{
  "n_layer": 13,
  "d_model": 512,
  "n_head": 4,
  "n_kv_head": 4,
  "head_dim": 128,
  "d_mlp": 4096,
  "vocab_size": 16384,
  "activation": "relu",
  "norm": "layernorm",
  "norm_place": "pre",
  "norm_eps": 1e-06,
  "positions": "learned",
  "qk_norm": false,
  "attn_scale": 0.0884,
  "bias": "all",
  "tie_embeddings": true,
  "parallel_block": false,
  "init": "uniform",
  "init_std_qkv": 0.0203,
  "init_std_o": 0.0,
  "init_std_up": 0.0203,
  "init_std_down": 0.0,
  "optimizer": "muon_variant",
  "lr": 0.000969,
  "lr_mult_o": 1.5,
  "lr_mult_down": 1.5,
  "beta1": 0.95,
  "lr_head": 0.00734,
  "grad_clip": 0.5,
  "warmup_steps": 200,
  "schedule": "wsd",
  "decay_fraction": 0.636,
  "decay_shape": "linear",
  "final_lr_fraction": 0.05,
  "batch_tokens": 131072,
  "seq_len": 2048,
  "doc_mask": true,
  "train_tokens": 946700000,
  "steps": 7223,
  "dataset": "wikipedia_en"
}
MLP neurons of a small language model. Each row is named by its layer, matrix (down: output weights) and neuron, and shows model dimensions 341-436. Each number is 50 + 10 x the weight over its row's rms, rounded and kept within 0 to 99.
A block is one neuron, or neurons of one layer that tend to fire together. Before each block is what it responds to, as a language model described it from the Wikipedia text at the highest values.

Articles and demonstratives such as the, this, that and a right after a preposition opening a noun phrase, as in in this, at the, from the; also section-heading words.
L5.down235:48 48 63 35 58 53 48 41 52 44 47 47 30 52 51 38 57 53 47 58 50 45 56 49 40 44 57 55 48 55 36 48 49 59 55 49 51 68 54 63 13 53 44 44 57 51 32 44 37 61 61 47 35 55 39 39 36 38 46 61 35 60 62 52 31 56 45 37 71 56 57 59 51 65 52 47 62 44 52 51 47 49 57 49 50 70 52 39 50 54 29 48 74 53 53 38
L5.down485:44 52 52 56 46 48 70 50 58 46 53 51 54 48 56 53 56 66 41 50 36 42 45 50 41 66 70 56 65 45 37 57 41 52 38 65 52 53 35 44 31 53 59 32 58 56 34 51 48 45 40 61 58 31 47 42 40 46 55 48 31 35 48 43 40 57 54 41 67 63 63 36 62 44 43 53 63 56 39 50 44 63 58 34 43 67 58 44 55 48 70 56 48 51 52 34

The word "the" in mid-sentence, usually after a preposition or "and", strongest in US census boilerplate ("under the age", "and the average family size").
L2.down54:32 55 48 56 58 40 50 45 32 53 45 43 52 51 58 47 39 30 59 45 65 54 55 47 46 59 62 47 38 44 48 47 53 46 46 69 36 48 52 50 48 33 48 47 53 53 45 42 57 39 40 48 40 49 54 65 65 39 50 63 47 51 51 42 57 62 59 53 52 48 57 52 61 44 36 45 61 56 61 48 58 59 39 24 61 61 29 47 44 49 51 54 64 63 69 45
L2.down1518:45 53 46 57 67 40 57 64 52 40 50 56 48 43 50 49 45 56 63 44 48 47 29 48 48 44 62 39 67 49 44 48 46 38 50 59 41 40 54 58 64 46 46 52 54 55 55 36 29 45 43 52 43 64 54 48 75 41 47 46 56 40 34 44 63 70 55 44 39 67 39 63 66 46 54 59 60 50 66 56 64 56 53 47 55 29 35 19 58 48 53 67 53 38 52 67
L2.down1868:57 51 66 55 49 31 53 67 45 42 68 45 43 40 48 48 49 44 53 46 52 64 35 45 75 62 57 60 47 51 59 48 55 34 40 55 48 52 46 51 58 38 48 54 57 53 48 47 38 57 47 45 37 40 31 40 69 50 57 49 58 58 50 55 62 33 60 42 52 52 59 65 41 60 21 52 67 59 56 36 56 66 56 32 58 56 48 50 42 73 55 55 58 48 40 56
L2.down2944:39 42 32 64 63 45 51 56 45 43 55 42 49 46 55 37 48 46 63 67 57 56 27 42 46 51 65 35 39 58 52 50 52 42 54 35 48 58 50 56 47 45 37 60 59 29 42 38 49 54 43 48 37 35 49 64 50 40 25 38 43 31 38 43 60 51 50 41 43 57 66 46 52 54 51 41 59 78 44 44 56 49 54 31 62 48 62 53 46 54 52 45 43 42 52 66

Kinship and marriage words in biographies, mostly after his/her, such as wife, married, mother, son; weaker on match scores and "including".
L2.down57:45 41 55 58 73 54 36 49 39 59 39 40 46 58 50 48 56 53 62 46 57 55 47 43 69 31 33 34 35 54 56 39 59 52 54 34 40 37 55 60 53 56 56 58 40 38 47 50 65 33 65 63 57 37 39 56 49 36 39 61 58 54 67 53 55 50 41 55 44 48 72 48 46 55 73 61 51 59 43 39 47 51 57 46 51 57 45 40 55 56 51 44 74 43 51 53
L2.down178:53 62 60 44 67 58 47 41 45 50 56 53 49 56 56 50 39 30 57 49 57 35 43 54 52 45 62 54 37 57 50 40 64 37 57 48 32 34 50 58 60 35 47 33 61 54 54 41 69 74 35 51 65 44 36 39 58 50 49 39 57 27 42 35 21 47 55 35 47 53 52 51 55 55 44 33 62 45 64 58 46 63 40 39 67 46 33 44 59 53 56 78 58 58 36 52
L2.down2264:55 30 50 56 50 51 55 47 41 58 63 40 36 59 45 50 50 41 42 58 60 54 63 45 62 28 46 49 40 55 55 55 44 56 65 51 62 58 45 53 51 64 45 54 44 44 42 61 56 41 60 75 56 34 52 56 55 31 36 36 55 60 67 39 46 60 46 52 60 56 56 60 47 58 63 65 48 40 50 45 33 64 55 40 48 62 38 37 54 59 58 51 58 41 56 44
L2.down2740:30 39 55 62 56 55 50 35 43 52 48 38 60 39 40 39 46 55 46 12 48 52 59 40 67 35 40 70 44 54 38 69 47 39 47 39 49 41 39 54 46 53 61 46 44 38 62 63 32 59 60 50 63 45 59 47 48 49 46 48 33 45 50 34 69 58 57 73 57 65 49 39 41 47 50 68 57 35 37 48 68 55 40 63 50 48 55 55 51 45 49 50 39 54 47 37

Nouns for people by gender or family tie, such as women, men, wife, daughter, mother; weaker on scattered word-start pieces like contact, target, Season.
L3.down94:44 59 53 46 64 47 38 38 52 55 60 36 41 54 39 48 40 39 59 35 49 46 40 58 62 51 69 42 67 32 35 27 49 36 36 53 56 52 42 36 39 31 53 45 46 44 44 44 38 33 69 41 44 49 45 47 51 47 50 51 64 65 50 36 41 57 54 30 56 51 40 46 55 51 44 61 52 44 55 56 44 57 39 37 44 44 68 57 39 44 67 36 56 47 51 48
L3.down982:35 52 58 62 54 64 50 58 50 55 69 57 40 55 43 50 53 47 57 52 63 62 47 38 65 38 38 45 49 41 54 53 34 64 60 31 48 49 43 49 51 69 46 51 54 53 39 73 58 54 57 64 61 47 50 52 41 52 25 33 59 30 50 41 48 58 56 47 62 59 62 37 39 52 43 52 39 56 47 69 47 51 51 55 37 51 44 49 51 46 65 60 61 37 63 41
L3.down1370:39 55 34 45 55 66 40 47 49 71 43 90 57 50 32 51 43 47 46 51 44 56 58 49 57 52 58 51 56 57 44 70 56 56 48 45 45 48 37 51 55 57 58 32 65 56 52 45 41 41 45 53 41 43 63 45 49 60 59 67 47 52 66 43 38 58 50 44 65 67 35 46 45 57 54 48 51 60 61 46 39 56 40 60 44 37 54 52 70 34 53 31 37 52 48 62
L3.down2426:55 32 48 42 27 49 37 40 45 43 51 49 60 43 52 38 32 53 64 37 46 51 36 44 87 47 48 59 63 59 39 49 47 59 29 37 60 43 46 61 45 41 61 47 46 54 31 55 30 47 49 50 41 49 40 61 48 37 41 62 41 43 54 51 36 72 40 54 53 30 57 49 56 57 76 45 67 43 61 53 49 58 49 60 55 66 45 51 46 42 42 54 45 52 55 33
L3.down2529:58 45 54 50 29 48 56 44 46 49 62 37 59 54 50 50 53 39 50 59 40 67 58 56 56 59 51 44 56 42 33 45 49 60 63 50 50 50 52 49 49 33 59 55 56 46 37 63 50 45 45 60 54 60 30 68 73 46 34 42 51 57 75 32 45 41 37 48 64 62 49 53 58 69 41 52 57 41 47 43 37 46 41 47 41 57 24 55 62 36 42 49 46 37 55 47
L3.down2594:57 61 51 32 39 52 76 43 36 42 62 55 59 54 57 49 56 35 41 36 66 58 32 57 44 45 49 60 55 22 40 47 48 40 59 73 59 49 55 60 48 43 51 53 43 53 49 61 63 61 43 71 62 33 48 51 51 44 40 38 51 42 69 52 41 55 50 37 43 62 61 30 46 41 44 44 41 50 57 43 45 43 54 34 50 65 46 60 42 47 54 46 42 51 57 54
L3.down3028:56 51 45 51 41 42 27 62 42 53 54 50 58 65 37 64 52 57 42 63 61 50 43 42 44 51 49 46 47 56 42 49 30 25 43 43 28 30 60 36 50 41 52 48 54 45 40 60 62 64 34 46 59 43 67 40 52 48 32 40 54 59 46 48 41 48 41 59 50 49 36 52 43 60 59 55 50 43 45 58 52 53 38 41 38 68 43 74 75 51 62 40 55 49 33 39
L3.down3353:50 56 69 40 49 59 48 50 45 37 54 28 67 63 42 50 37 69 57 36 49 56 39 63 56 50 46 61 51 46 69 44 55 50 41 39 55 54 43 45 62 49 70 66 43 51 45 61 54 46 57 37 53 51 48 52 45 30 40 51 39 41 45 53 57 56 56 44 56 51 32 49 43 44 56 35 50 62 57 64 38 51 45 47 48 53 67 57 52 55 54 50 39 50 67 49

Family-relation nouns right after his/her or a possessive in biographies and plot summaries, such as mother, father, brother, including in-law forms; weaker on word-piece fragments inside names and on table pipes.
L5.down150:57 67 68 40 34 54 54 59 46 41 38 26 68 50 43 46 57 25 39 48 68 45 67 63 48 53 47 57 53 55 54 48 30 56 40 52 53 46 60 44 46 58 45 58 29 70 33 66 52 54 54 51 62 42 30 42 27 56 59 49 58 37 43 64 48 48 63 46 55 30 57 41 48 35 44 58 48 55 40 54 58 49 49 61 39 42 65 48 35 41 60 50 51 45 50 56
L5.down3755:41 46 59 42 52 52 43 52 46 55 57 59 46 43 50 66 53 50 66 58 46 61 53 59 39 38 50 48 67 39 61 55 31 60 60 56 46 39 56 47 70 59 68 38 42 56 63 46 70 56 42 70 45 36 42 48 62 43 60 35 43 50 50 47 45 45 32 38 49 71 68 38 44 46 64 54 54 26 53 79 47 75 54 61 54 56 38 43 52 43 63 62 64 55 43 41

Determiners and quantifiers starting a noun phrase, often right after a preposition, such as the, this, some, each, any.
L3.down61:61 81 32 44 46 41 53 50 55 55 55 51 47 49 74 57 53 59 38 50 37 59 38 49 55 43 54 54 47 56 43 53 64 72 49 51 51 52 40 49 57 40 48 55 45 33 53 56 42 42 57 40 37 49 40 32 32 45 41 60 50 30 37 40 50 61 66 36 54 36 52 48 34 49 58 37 55 65 62 57 40 46 43 49 54 51 60 49 34 59 47 41 56 58 60 54
L3.down113:35 49 47 60 71 54 45 34 47 52 67 59 25 48 38 56 60 44 67 64 49 62 50 53 69 20 57 70 41 67 54 64 53 49 37 37 53 34 68 52 53 34 43 53 47 53 50 40 53 64 64 53 49 46 66 40 57 45 47 48 38 57 44 61 48 25 46 57 45 45 37 68 45 56 39 52 34 49 72 34 58 46 40 54 53 37 43 50 54 35 35 44 52 41 62 65
L3.down1187:49 45 68 59 52 65 44 53 46 55 58 57 43 59 57 44 56 61 75 47 54 53 61 61 47 72 16 48 51 60 67 35 52 57 57 49 50 34 54 54 46 39 45 51 54 43 38 39 50 44 59 49 55 42 48 55 68 26 38 54 46 48 29 42 49 47 66 36 47 49 47 52 42 44 51 46 33 34 40 52 58 51 51 38 48 41 45 51 49 44 60 50 57 34 52 34
L3.down1575:55 49 47 66 67 46 36 34 40 58 54 43 41 56 34 46 72 33 65 73 46 42 37 61 46 71 57 63 39 65 44 47 51 51 65 47 33 56 62 49 45 47 61 62 60 41 54 35 40 43 52 28 43 53 61 49 60 44 64 37 53 53 46 49 58 67 27 52 51 42 57 55 33 76 49 42 52 52 45 44 54 57 65 41 54 59 42 40 41 40 52 48 50 51 46 53
L3.down2656:49 41 34 36 52 44 42 34 66 67 54 36 40 48 54 59 55 59 54 48 53 63 54 62 54 56 53 58 54 50 52 58 54 39 56 47 65 61 44 28 60 52 46 54 57 47 59 47 30 60 50 52 56 46 46 52 48 40 57 57 54 48 32 52 63 27 59 50 61 48 53 44 42 64 41 56 62 35 57 38 53 52 57 49 63 51 35 41 46 55 47 50 63 39 43 40
L3.down2923:44 49 53 57 65 58 28 60 40 63 43 50 38 43 51 63 67 44 57 48 41 68 47 41 61 39 43 51 48 50 40 54 66 53 65 45 44 48 43 42 56 49 41 42 54 37 54 57 65 60 52 42 44 50 42 58 60 41 44 42 45 28 56 42 46 50 47 61 46 69 58 62 63 35 52 43 59 50 46 47 58 63 44 46 41 54 46 65 65 47 57 50 48 48 32 42
L3.down3429:50 33 38 45 58 77 48 60 55 44 57 46 27 44 41 48 56 53 59 53 38 62 56 56 35 59 50 45 51 49 52 46 61 58 37 60 55 43 43 43 50 52 68 45 78 35 59 38 56 56 56 50 45 69 55 57 52 43 43 45 25 39 48 46 56 64 34 51 68 38 44 46 52 61 53 36 44 65 62 67 34 40 57 42 47 36 52 64 45 48 50 64 41 62 46 55
L3.down3948:40 40 38 60 62 41 58 33 50 42 46 44 64 41 42 53 40 24 45 41 34 34 54 47 47 56 69 48 47 46 39 43 43 48 48 47 55 42 53 53 47 59 41 39 63 57 53 40 71 35 56 50 57 41 40 48 41 43 51 48 57 36 54 52 36 52 50 65 52 57 45 47 31 42 45 47 56 63 44 58 48 47 59 45 63 61 49 71 53 61 42 60 55 73 69 48